config.toml
n_layer = 9
head_dim = 128
vocab_size = 8192
activation = "swiglu"
norm = "rmsnorm"
bias = "none"
parallel_block = false
init = "normal"
beta1 = 0.95
grad_clip = 2.0
warmup_steps = 224
final_lr_fraction = 0.0
batch_tokens = 65536
seq_len = 512
steps = 9173
MLP neurons of a small language model. Each row is named by its layer, matrix (gate and up: input weights) and neuron, and shows model dimensions 128-223. Each number is 128 + 24 x the weight over its row's rms, rounded and kept within 0 to 255. Numbers have three digits each. A neuron's up and down rows have the sign that makes its largest values positive.
After each neuron's rows, "fires in" lists the words (lower case) most often at its 100 highest values on Wikipedia text that the model never trained on.

L6.gate642:114108132141083142135097100104138136160128133122108133167111098148137155159112138133091154129120106135130142130117130129101129092139110144139125129125163170088140118159108152163134099116085107090117165122141057124103134029149105095123156094132135141158099113129130159140153096099128147103
L6.up642:166108143133152147095104134153121142098158134126133124144151132114078112153149088103131130089117150192167114176116181143163136126135132105114157104113148107123121145124083121138114129139119094144140169175110128144095151094108065091145122107132139131161123141143130110180125174168131114121
fires in: "of", "with"

L5.gate10:121122123105141135134167156109131081200084132124102129127100113094169146169097142134131164120094155130144124131129098133088147158119130137103137097168126122079132158171140140124107110133148159134158090161108164115095153137150089098129130117129180119107132134156133095115131146140152165154
L5.up10:110120141148117149165074119151126125176162156158140097148091167110107076126134124096122159149128132157117111138152110102137151143115144109141103145156170114131154108183104143148153134108133149119140077119101151165113121149128094141126112127092144144119124132134157152154153163129115196131
fires in: "at", "by", "in"

L5.gate692:114083139143071184097135086112134135131140114128146093155111152118148127119101105142112137098063108124126129160122120138137115116106121126131133152127115113127111130129069138128103162113131109146152103131166153131096121180124118193144120142175145133124084123158119099150102144100149113095
L5.up692:097116143137110151120096105151135188108155133098129087127181124150155098100122103140106144129139127135138148178103082134105138180111151137135120133127124138136175101158046159149070160119119136095130098157185105134098116069135095135111112166156125170162127139145106139132150141124159136104
fires in: "as", "while", "although", "because", "when"

L6.gate264:136124127109116129147131149101158149121165136063135152142124127126129083124159116130130133163117120126111098096181145140119142098132121111164137117118110169107094098143144093183123124155164150080117111105114102140139087143133131116118101134157094113122134111159130142102151141119121102118
L6.up264:164103109120152145125126128111092161158185115109140142135179126177154130120172137156107122171147101117132175108153135125130123130148107148134139134181179139134130135148138116164085133145123101136148136090117107128117147126121142081152143094122084114131171099113158171130135110160104132145
fires in: "be", "can", "it", "you", "i"

L6.gate613:146125116129113154112093141149152127143162205122163149108122087107149105136135119120124104122157084109100110085120124142159161160101138102146157086133098128103140133133125183152106131130110163086092134114122184044165117110124110154099127136133116112154087104147152132119147140119160094141
L6.up613:117141157143123174128118134128163167098135129141139150125115106119128085105137124116153146108143154151133127157098129094163164131183144098145084139151104106125139109121077116115139103133099090106110166126148132122090138142157132162155085156111109124166110108140140120108126135112104106139
fires in: "october", "november", "august", "december", "april", "march"

L5.gate140:126126115157134140086153137103139118115148165121120132138082093111170136110146140105122122128136114110151119128126081142121203120127156084166112142112105103143078123127124123138103134112153105143136182144148118159097094116152153091136128091143129116142145132116089159147093138148077081132
L5.up140:123123169125099131146092143159149123169112129142114157110130120137123131134121117133171127068155120123120171101147115130126139142149097141137100159139128138125132141112106144149116104116113131124133120128103133178138165133140111106099094114092139098129128137104135132114148156117129138130
fires in: "not", "can", "to", "t", "would", "did"

L6.gate95:135142120195148160117094073134135122101134106145086121115151143143173122092109127101143151143159136163148126121092114092114138106078149172173134119127104151122104114144090144122097093119113148142116184136146107145136144112117146110118156158133169153150162136120143100157154110129121107120
L6.up95:093144121155148104150139141167142117148189155127129129105153132125168163112183130139126110159129115118120093138143101102164172126124130125139154112112094101152109138123159136182088134156123140123125129093087135144108150107114120135125137127113100176112080103110146105151071149126140076100
fires in: "as"

L5.gate27:114120107106105117097143156104144134136119091163137122112150122130165115144147128098103150181149109105142106138130122165074134065114157121144144117124096137099152127111118158112139112102132103133128126147085114138116142105130181141130180150123133117137143084108129183127127122123128124127
L5.up27:093128125131165138102091138154117112148107120148084116119123087121158108136094165156102135088121077160095124132156125099160128136117122142114111127100152153160145130141118135137104134125165092072127177131140065134108166107138172104168137096197118149123115142139146106124131113097121099147
fires in: "for"

L5.gate385:153096161127115153111148122153121096132104093120108122117133066160125115111122134127122127114126177105122139088125119131138141145106152129177104147147143128172094128156115120159119123114093074142128130136146118093154117111119172125148113120126145143128120113114178174137142155187155104149
L5.up385:131158124091100114127123093114092116138098140121095109133174119120150134149139155157164101095109137101121143150085124115121158143106139112120103080141128073132120087113118121131175165083132147149113165149150098093107147117134122111109160167135167132112123120147090136140154115119128109071
fires in: "with"

L6.gate285:094147079135132101173118133157169120138090188122124121114128103123131101125157129132128150126131092076123086135116120111125129138130159114137149142150100138138139137133118147135141110098090120114121102118128115090134137141112104125121139154128126159132126097096144118131161102109142151114
L6.up285:092118128083089102141132105181104142129140115115129131137166134127104138144120108119136156134135148134133122135118120104086101090180208106147083126125115102141135088144110129160141139136118119124079146152120108118110129090140164141131162143124101143157122096118121171112117127083139156112
fires in: "from", "between", "by", "at", "for", "in"

L6.gate12:178167148117100141142144147082154112122126153122127154092128141129171133124101103036151164139134129153119136176130103111153168094113154095145127132131181114106130108101133116123132129131136129130143163145121126163152158150133106121143164094121101139119111168159097150134158130132068103129
L6.up12:104152108181135138113153115158111123133138171134148162120146140150110071110168116111153168114155093111119082091124090115099139119097180114069145091153117109122125114074119086138130164143144165102138145106128125140138120123170113107099118177114104148091073098119136149111186117095100121137
fires in: "to"

L6.gate113:091122128134139153159123113151184106136135164136183090144105099134144095118170152098136139124143143134124101093143132127173119137111151091152114116158126130141124096153140150161104101093139137122104137134100180132140131080151069119136134144165123128146126149103119144134133117095095104154
L6.up113:131141142108131146114111105149152131109114095136084134138151148132131084150098114137133132176144173160119086127134148110114106150112146120123089106120090112151086107154117137145088109109142147133084110110116126129187178180126101132141144112113121137210107135136086168092090144117122135117
fires in: "two", "in", "at", "three", "on", "that"

L5.gate435:137132208127070136138148104101111130142176157123120153157100109120148130116116103081131139164136126142099113119143127110097129111081167110159144136149145082163047116134115140107139139141169129120117135138119110142109147093120111138151102103136093059159113133098106148148160124099119141120
L5.up435:157110121153148125079142090121106164134141142108159154148112169126125096103095096126077114109113141145152116163094079132108164156127107095156082147122121125114118134137111111076131132143132109132138107121137171138133113131123121128142132104142102147135119136199130119094148147125139081107
fires in: "not", "to", "t", "affirmed"

L5.gate481:111117188100113127114108100131109136123074177125104126077129141129102116144126104141108173082128141157118130139122107127119160150135149108150130126171104129127117108144107141143047139138187149119127096154141156118125135130150118157129123163117123126121110157138155118130090124133169111120
L5.up481:122118144106104102159122115148096130126088140128150131135160160137125140124135062110104159114122128109114109140123130115138050138117144110122165163105092140116111093178111118118121153133110185077114130140160148147138130142149082087110132178128100151111121098114117110148134094126146156137
fires in: "in"

L5.gate577:156155120120115118123117127120163176153130124114125143133099116139123165136140126121125129135159127148138126143169118117166154068145115120141099132161169157144126120120099150114124105142124141175110104163064171106114114092156142126118176151153110117131134143124117135095130139109141081131
L5.up577:086057146152152128120114113109141114091117094139112134140129117109135133091136159123173158133142122130153128112209163149132123107119136134121091125162124126122151136119130123185141110118135128128107169145119131118152139114167132084144154123174089128099143128128094112125148122133135154122
fires in: "to", "would", "can", "for", "2"

L5.gate115:117127099146145112140124111156160120112120138102104117154132083092104126120159149158122114119105083095140134131139105117134151142113142144132111111144147118143130086110129139188172154125145080111144105208130106140150137132132115120178137150150129153103140141110127126121144098128091137103
L5.up115:169122085154105108089121107108164144137125111146136136148143105113135145127151103081137108141116154101118162140087166179111156153138158125154141149126141157152104121114115122167155138117177152165060131142143101180148140133141133153133128111151116155096172126126136158138145101119080107129
fires in: "that", "one", "such"

L5.gate79:125131084121161107144155117124130131127097187126150153080118129129071101121125133170081172114145084110166144104110116136115128109152149153136143131141126145120140125084132079116102126127150150113162179126104147139108163108152165125152147090148101106119142131130159145140124142145070126142
L5.up79:158145112069151151120125109115161137145130156125136152104093135124113142150108082156120124070136153103104073153125112146138102137153122143119145136183129151133127161095172135116129110129145140134140104103124092148147159073087121114163151122137105112147137118124156113175137115122114110146
fires in: "to", "of", "centenary", "improved"

L5.gate294:111155135113102161123175133120092101078154080107130112122126108098143144109114123096137140121116138131114116144133107139112118166189125115138153118127130095060136154154092096131144129139134144134154105114134123068116141076137120108158179065083144112115091109092154133158125136109100094145
L5.up294:127120143074186078103151128151137150114143132124164161167103150141119130148130133138102151176134156101149128140097102137101162113088149133119110097127051089128132148150136102146165152114124146137107065115150101126145098125181141136155140130146132126116107130135122102136118151115133129133
fires in: "to", "lundgren", "on", "was"

L5.gate632:139124160108088088119169144142115096170131158154124137123110081148096090136125136137136170116080140172153115112136072115132105118139122139132085133142109105167124120142154127123134086118163142112117154125117162153176200106144117117165113145155142132114148118147116142060130182122127114119
L5.up632:115113136098094140129096139149148105157126089103129179157098109119127090151112110126171162180135107174153098091127079089146158137130117107120139146150131132129136121155134145129104128130110119156168114164139122126108142105132085149106116122123139139134130117085133139106080138115151119144
fires in: "won", "at", "received", "awards", "was"

L5.gate102:145114127117104124101099074142151148087128114109157124134141072170138144098114117132119184133093105128071156094109125132123139178126106135160046147119146098126142083095125130115078135105153125175129116135137136092143158137093123113121149132073105103148139127144106150150140131143153106110
L5.up102:100179085112132128134146120133160123191118129109143115125128099141152123105144086086095150122115160146125150142103092106116130125151096128123125112162165187145103156171127142152149130084131113115123121154100118137171100164134116146149139126129167130115143141138179115129108152136122116128
fires in: "with"

L6.gate158:130128105109131180153135110083114093107129163093133122086094123117145083081129115130087119087142116104177146099133125148162125149137145133141130140152120137122106118156119121140154124092135091205149114139143138060088118128137143110161105075152149129133141114093135123155143150075105115155
L6.up158:142089120140168153131116143125125139131134124104156132145070140137135091067085120139119115153135185110136129086156120137127121156144143131112135110114205147126108105175174098146128141131129116143121150128136094103105183131129131104131117151103113137127142146176092146130161157142111127158
fires in: "it", "can", "they", "i", "we", "is"

L6.gate556:155126138090104127133144150091095118131133101109126099128129157101101136107092142151124136106119081107146074138121111106116121142139111121157168113144100117139144132156163142124158123155108183154119132115068136124150113103159144140111085097142136109121111094119120125123069111105129095140
L6.up556:101109164181123122113116169168140151102144165129165129081090123140109142155094107131129110116194118164122151114123136104129109134083142151100120136139169153101138126085162113107135106104136097154102135084139142144107138120110138134159106122148160114135122108122117148135138112087099126109
fires in: "he", "it", "she", "items", "heritage", "number"

L6.gate197:156082142125098118096152148149103143119148139164136136144117116093110143063094176102106153106098123074132094138134129113148142168137131090137136150174132130117125094181141157110162125128095130129105158122114133123101112102110143154120102097149107114103152138134151109142154120136183116162
L6.up197:153105116141146125151143112122102120132150127088096175167087146129108129148148093104128142188150159094129128152155147103102158121096139141167117102145150143112141149154068144112122140076083131163113146114111125115165137114145130143109131062135126105125106079151115120091109134119107124112
fires in: "in", "on", "at", "to", "during"

L5.gate264:153118123150133142156160147127164143147114164134054124117140121138121174121148117115134153122133143115141179127107119181126124145155151140123130133139157148122113134106131096118157097154150108123129130158121154208136126089091140124167106138114134102110115122132129104112170128139094100133
L5.up264:147146131152142117128136106123132109102119119178128128106102154099147106160103111152146181166107094104161091143136147171082141137168139157116156137109148137148138125171147077110130149115139140120161144130143174114138144096119153153145119131145121158127120087148146149091132144127144127128
fires in: "to", "as", "of", "known", "portrayed"

L6.gate423:147078151119090138135158053133129129124147136131094090175113140145128121153098099117105130122128141135111125159107129131100096104060132136097152125131106130064133148179134152119127151103124137111129087125127127117103134152098099181147117140128099102128082172104108105085106128127116117135
L6.up423:133107152183089145134152113168091114146076138142114115117132097137157110114133091113118112091104105128137105143156133134123102139090165148123143129150119141139118132107081127139116140136172083113105145108119137117087160117036084161116129138155111110115108103080092123136134152124160161133
fires in: "to", "over", "as", "about", "than", "additionally"

L5.gate426:109158096099121172122115103139131127150116144146122143103105086102128127100101110088134171094106145127121095105159112078141140076104157114220143142167156141135113133102101133143115121093103125140151123132122117160092091107114158101122166134141129141103164118079156120167142134091126142147
L5.up426:114130133151110140129108134152183108097133109104105103128135102125146148100164163102114115134076121115151100106145145136077175137121139135116126103098121129117137121113092105132136169097118134173120135146121129106160165119162122097127128093158122109146115119122129129122117164153177125096
fires in: "to", "with"

L6.gate212:164127108122139102132125091144123168117134197103150139094154139128077097128151127163149130134111104076095118123140107149121142118144164130143114112168171116161124147121126178139136149133122115125089088116132133109121136122145115131143121087112090125159128118109092111148123160100113148106
L6.up212:167085159153122127141114125125132087122153157149120105096136119145124089122139137126136123120170148131148123117100119107084180165121133109134174115108125090113151125150143150138165152138101157148139126158098078131068137110119122106118114119118107117127079164133139121137137097118145161118
fires in: "this", "that", "same"

L5.gate399:116103138074111135142138156173118117148128116175143120131155127102059143131123148092156125128138097098122108122125147132121144109102100106141127119141143135116106112141084118148114118145140132093125087149125101096129133090159106145154116166113105124082116133124152125154163121127148117154
L5.up399:123117147128133099118128169125117126105099154145107180120138115104211099060180145126122126075118096090121122161135138109131115104131124094119161081153113116120135115151125141161132118137174126133131099151085103160156135119098119130124153156150166109135126164122168124118134150119133135133
fires in: "of", "at", "for", "international"

L5.gate109:118133145170077159083135076111105120150150127107088137129134138107112144149144120122122153134087128111116122166140081144117182133123174130162117128133100152144126118163111128150086168125135103116131119152135225107125089128119123127081133130134093130110122124139136108121092160092141115127
L5.up109:167128131149121118099118131131124132172076115114106114105117124111181139119148118102147127173113143146089136147118116118146128155121151183146100125173078143108089145136121115117088158116137130170118189137150186120117134126120114115140136122161106130133113101121119120151082158142148121127
fires in: "as", "became", "and"

L5.gate678:134104111118155105105153097127142101107123109127115134138133146113137128143113122117163151102143118164099151142100099116125097108131106119125069105098135130096113087160141141148097141117101125127152112130157141125138115099212153119114106145120144096130102131128132129088131146142127118122
L5.up678:111136121130110134103115119165150076128106172108146081156114127090157128142126122130109143149121119115181107115124118147130117127136124109184143096120113074109162100114137102123108102141119115132145099133116099105078120118132109127095149147146116135147091103112139147123165143114117147145
fires in: "for", "on", "utc", "through", "same", "by"

L5.gate56:106118102102132112128120137148133107145079121181114130177115114163107133134117118177120134111087157124118088120133117081096112154107157108150120116145160133133101100130132169166153074115124132133140100141143101129082122085165135142099102128105166115146122133098167097157142146120169122074
L5.up56:164100160138122140103142138140112139111120118144118112112121120157129163148104126099128134139142140088154130118120126139081097151101134140078125175159110128123134095185099151161113146098113114138110191115124118094158172153161139104110079113128117136164137110157069105187109125157146161142
fires in: "had", "did", "made", "wrote", "with", "a"

L5.gate478:170152090108139119136154119160158154115161138145144125134107100099134141120138119151146145137154108123092142098095132173129087179126184135127122066132062138126085135120092119142097093109093109119112113150124121119118117136131139125146158120123142070147088118165139121110089141101100085122
L5.up478:140113132191148129131121131146105128142124104164146149109110118104148106075157094148150117128140081107135136087081131133136119168119104136109133166137098158115112126154159104132147115129122127127115158101121130135138154149129076124150175141105055117153101159099153130126107141123151115115
fires in: "april", "august", "november", "july", "september", "december"

L5.gate456:111123106107175188156128138124118109150146109121098110117106138134102093111171113149147140092132080135085105134102122143134140156162138127189117116128117088106120143148126157111152124166101124127107156095134116129155111142154126137136100143136128116161134110137126130146142105094136069168
L5.up456:112085125105123117145118136145104132138132125150122119130128144156143099117142146118110128172069119095113136114128126156133136171123093116152125136149166122165105159128137112112142148157141130131137114096145132191118131112138101110128124169097118143077169170104136164131148181153114122115
fires in: "december", "january", "september", "july", "november", "october"

L6.gate17:098121137168160181169104126157167130123121170102115150104127122123127132105123096158115110158114125115124176148100084150139125145155145097146135125136138127122138121102105158124144088148137115110089135152090133113106137125155105151130120133106106070128105118081171118139075100136155151130
L6.up17:136080144177170119160148113150116106080105112129104155156143172147134135155104117165146140134112109157164128143100099126117098072112120148107163118144107133139114129128117156119155134111123126135118124163140127110124139123152130128114092166134130086168117142148142147160090152154162128168
fires in: "of"

L6.gate115:108109113145136142119170124124098162133152110124144118084133132156126135150152137149094159168109118129155090100129119126096187109116118118096126120159142164162149086139123114082127091148105161158096129080162128112091051087098133159115118113173107137132124120134111097144109134118124110130
L6.up115:114154085116116158117143167109119114123165128107131119146100153154137159123125154120126142115100141079154167147142149097156153084134081117150134149117173120092132121168137131128134123199118100118119102115133097096105118099166105131155094139122082145129117124108141108136116128150135117156
fires in: "as", "appointed", "was", "a", "became"

L5.gate474:057108121113128163116125137180117131127154085168110087145144107118172150104110106127086125069126171146136089139093115141176111093135135121136120145106159136116114112128112161156124115145108112132127139184103154168094150119116163153153101127110127126079116150115143098126134121103133155152
L5.up474:110142156152068160121126162110112104093124091119147125120153124089077121128104114160161118152161133123142153145132120119132144126123127120105109098121137152121072142127179155113144089158112110120154157162168113139147125120066114140072081149124138154147095112133088124140129074116056087133
fires in: "of"

L6.gate23:131126170196124121130131148136118109146137123166119129107110103146149105074102131130118158114165174151148121105105130134183122137149139109135103152134127137131129146102116142175142125116105128135102130098133138119134136085135117092110138078127171137095146129158135120183137138126149121119
L6.up23:140145127121117084105143092145105115140171159135114118116148119169163127117112111126167145143150149107112121194135091115142124118145127132133126161116102112109104083122130083172111126098170112120129160105166111157113119130117154110116108144114131154143108113121124124128160152127112149110
fires in: "in"

L6.gate198:148119104139173115128170133117160133102154098132100098139132110125115112119140128160129109149143118145133123129126114139139120125100090153151119147105161126134110137112105125137114088077145094095133101148145151075152145086098133147094160098156164138139085154115101132066118109113124125107
L6.up198:097139138078119088165155139115127142160093178084111119126116128154089122125136118104154124101123137102117113098059093115139141172096115149129127110133123130139135139095126120081153144148096092121122141077166111132119105117093115137125069137138122140129105167129149107141160131135113104133
fires in: "of", "a", "an"

L5.gate338:141118125139131130063105057128149093125158135120110170128137124129157110080138119143067172097116105167152098131155134145125165116114125132165112117106126149116111127165113075167115113137111145136097135111136162143084135085146126145137112098111146122085139123122177121093135137104131104116
L5.up338:130124092118100102115127129150131149093136116135118154131167167142135143149113090128129111105142096127132119124141084093157156119113108130120102146162096114140133151108115082131152100183151101106160088124085170166165129117130143096092094113147157130144152185089148117173111158107136150154
fires in: "not", "t", "jurisdiction", "only", "either"

L6.gate98:086168133126156086127180146145115140164210157097117182080114126127133162116132166206153119094125117109156082075113106141149115141124140119116112113120114130124112107141153145151142152155098094115162160131151140137122070117139138165141102133093155112144097117106116106123097098102167126132
L6.up98:106146152106118138135165172133148103119120122130137117151179131130173110147142117125190097138089142123163085149147115091108134147140133156144094128108125104145151139151161082088162145128111128121136164127131101102088134142114103153144086119143149152148119127098137117110072119123151128092
fires in: "in", "of", "on", "for"

L5.gate29:086084151136140154116141135147191134125133175166118107164123134110169111120135083121152154140093133114127117129113131117142152141160169069138125160159107118138144128127048129119146103117114122111126066141147151105167119131153106125123166162162134148105089167166143118147127106132173168165
L5.up29:127164094124128159126143134103135124146138121156107114102081123115138101164102169114115110085155153124130169141163129148127127147123084124114133148146144114176139148129138114095148107168156135122142135131166152114140131097131133157163136126145101134076122110122109164103155115117095092121
fires in: "by", "with"

L6.gate643:124116145137142095110123170132125147100146139119103176091108098127100163121106119139134112128120096161117142101140103148139126104119114148131149151150161146123140159142135126146127101193101081137123138109111123154138082093140115161132154108102112104155109099144101086130098096128119151115
L6.up643:134111185073102102153151137210143157141138119160128171111172153137107149125113121109166134144103127132119154113179133134140107107113171154180156137119154113115130133099113121119127121115142123088142095127134140142105125111094123116136155153162126110120121147105098113117115134141126117125
fires in: "at", "with", "for", "his", "by"

L5.gate420:106169127102105152103111099148153119178136112142129157111196089132121085067134117101090141127080141096097123106154138163182118113109137108195078142137124095122129077158133132173129130129129152105112135141149097111103131091127152116101131129187081132140167134101103155128134095096127135154
L5.up420:120126132115143149138151155155099134092086136095177139122120172107097125130156159161142139117150136142114112149115149093095128124149105079215102128133095127126109091093108119133152158155129135110126141144089145147185100135121127134086153143138109177135100094146111133110118140132070154122
fires in: "are", "be", "is", "were", "second"

L5.gate315:154147128130133133103146184126167149132154136096111121134107140119119138150121117151098133108123073142138107150159131102126123156147123114074144123136127138085109142077116157200103108151111134079137098123107107111161116106123109111135154156152129092116117105165099131123109112104128149110
L5.up315:150106104095108108100131098156154119115114141121146194139113172097135072079135138138101100119092159141121108166115153124147163087119132156097117116200141137101106086141116159121147171125147142116142143146111121146089119127101091125182120144132169156116093150143124134115162130118137133131
fires in: "of"

L6.gate227:131110142159156146128160139134133134118126128168165106117144121100111133104135156139146165101122095136150139103114165121112164124120137139133147127129125132102107148087105135128130134169130110121154145140174110111142095108112152173126131104133153154143066131153134115128104123143135153133
L6.up227:130120147133135164157108177118128118141153119142143115144149125115127117126126156157134117071128058142169154107137118108107139157138144159099176170104116111116170122167098122132136120155120105095127157099127115069080089109141085143151112081144160136167138093111106112104142146127132134130
fires in: "in", "was", "the", "he", "from"

L5.gate545:131151100129133160148122099098147143143098131145118146109159087152081116106156160140147148161129102102084123140146174130091155118114123102168096175141138120108111113145099116160122131136124157105149175118130122125135168120145117151094102152137044103116149140140116147131139131134098119110
L5.up545:146093079167135116122116125136131103125146118071115112115131125085144128056081119114162136177138145105146191116165141109126137120149114110149127141154107164139106145130082186141123155123141134139108131144140111139149141119173136184168104148133133146105103066117105126094152132128133074134
fires in: "were", "was", "is", "be", "are", "it"

L5.gate490:103153140136073119137128107108133134153159115121095135126157143138143127129096136141164165148170096135117107124087105155158095154139156074129137174151155129111118142145087110098115112173091134105132110128115086077106140121107130142124136159103129144126110127149152114161132124115087177120
L5.up490:125156126156144130126118118140098135085113098140115110156115108127154131130098119125108149131116116080142108140108137125086140110133118129152092119121169138087119154088117136144152137117126149151119177129101141157096110092152079123127122163082155131155149148065143077122144153131130095118
fires in: "as", "during", "only", "due", "according"